Part of a small language model's weights.
Architecture: rotary positions, no biases in attention or MLP.
Training: a variant of Adam for these matrices, 11814 steps.
MLP neurons of a small language model. Each row is named by its layer, matrix (up: input weights) and neuron, and shows model dimensions 48-175. Each number is 500 + 25 x the weight over its row's rms, rounded and kept within 0 to 999. Numbers have three digits each.
After each neuron's rows, "fires in" lists the words (lower case) most often at its 100 highest values on Wikipedia text that the model never trained on; "fires on" lists the tokens most often at its 100 highest values on Wikipedia text that the model never trained on.

L9.up252:520511494500483536499516511482499471460505527494520480469482518491463522528477480496530540491471519520588508447505459467486480479502457494554533533507486480520460556519515491514465511499498491510484530482513512473530478536538523504498500544459524491487484465519505482528486544500501560505500514520483589464526488482486444510513482516547517517470492495532508531502479511498487466498482
fires in: "time", "of", "to", "result", "up", "from"
fires on: " time", " of", " to", " result", " up", " from"

L9.up1106:511484474464514517512459512434485530485500535542522513501479497503507519518482494466517469513516532502524498490538518496473492481505486518500498467508549487511549470488507497471547474518468522549500522514504483523534513576509525486505505491489510510486486537488542495508505463503520491491482500503453477471491534464505512520543524495508481523492512527473491483554511465496465507516508
fires in: "were", "was", "be", "behaviour"
fires on: " were", " was", " be", "our"

L2.up1332:494490514526513440498505489495464527492502454547481501497431506496506475533513506467507516489504499497502511494491455511510468475507468541496505520502487499451457504499540516516493484510501509491492533458467493519444494506453510507485520458549506555504468530528465536526532519498475506487503478483537505493524504470461502465516486509537476527465502487546507517472503503492526490494504
fires in: "her", "they", "al", "herminie"
fires on: " her", " Her", " AL", "Th", " they"

L2.up1088:466436482454499555491474514471451563530498517462510509489508505499527509499503463474481515506476526486550499522489514510482515514500504472513512485512511522560506500546503511541532483519535541472513487499474506478544508497517465504502486501446476493468528532483493482451476451497482509520508489519454523500482517524464469481459537485485519518510502472473533566502464489507507532511514
fires in: "following", "obligor", "example", "drag", "2"
fires on: " following", " obl", " dra", " example", "2", " support"

L2.up1183:425490537510543512524542503492491523474511477490510505475526487496521520449504503459514492521500522471480501485515501485536493526522457479451500520539526498523496481530479526510518501491551519490502515454481496527518499484522487507515504481512527517466512562512508534479499493506463474534512495548544510478486474497508508497505511510503471531481488541469535494544535544503522487465442
fires in: "he", "her", "person", "herminie"
fires on: " he", " Her", " my", " person", " she", " her"

L2.up14:483515543518529510471480510480467544461481475528505539467463455480496500453470476478575528516472507506498501511482481520510519509504525520502478544483501488500516516515516491522496512483504519486513506495512489508490509474521504555503516476527498516518477481529540532526507498502484516503515496435541530448490471510557509460544530508528505479527501487514494489508518520491507509503526
fires in: "family", "years", "they", "he", "players", "households"
fires on: " family", "He", " years", " They", "y", " players"

L2.up1407:498510557514496493507493477508494508493488507449505476505512565538540514479484505526513471518484479521475492492514531504479488504507493495508481505490550498459439510512497505482473489510505532513512458511544506503508511506499514472497499500474503498513522439491534491473544547506508460491468529546458497509521536526515512508504531487478459481484491493467534556501522515467500457490482
fires in: "state", "video", "king", "country", "image", "donkey"
fires on: " state", " video", " Don", "ha", " king", " country"

L11.up295:500494455489532497520492526486483498522535519554486473528464485511505490542498479529484511511496507514504497471508504499493498473504506518492474500512432499521489511524492462491490537524493464512468515489459521492488550513507484544502492533520469525480465506548539516519519531503484502471492474514475480476479477513468483504484462460505603495504487535483518489461528505497515521489461
fires in: "it", "he", "had", "early", "year"
fires on: " it", " It", "It", " he"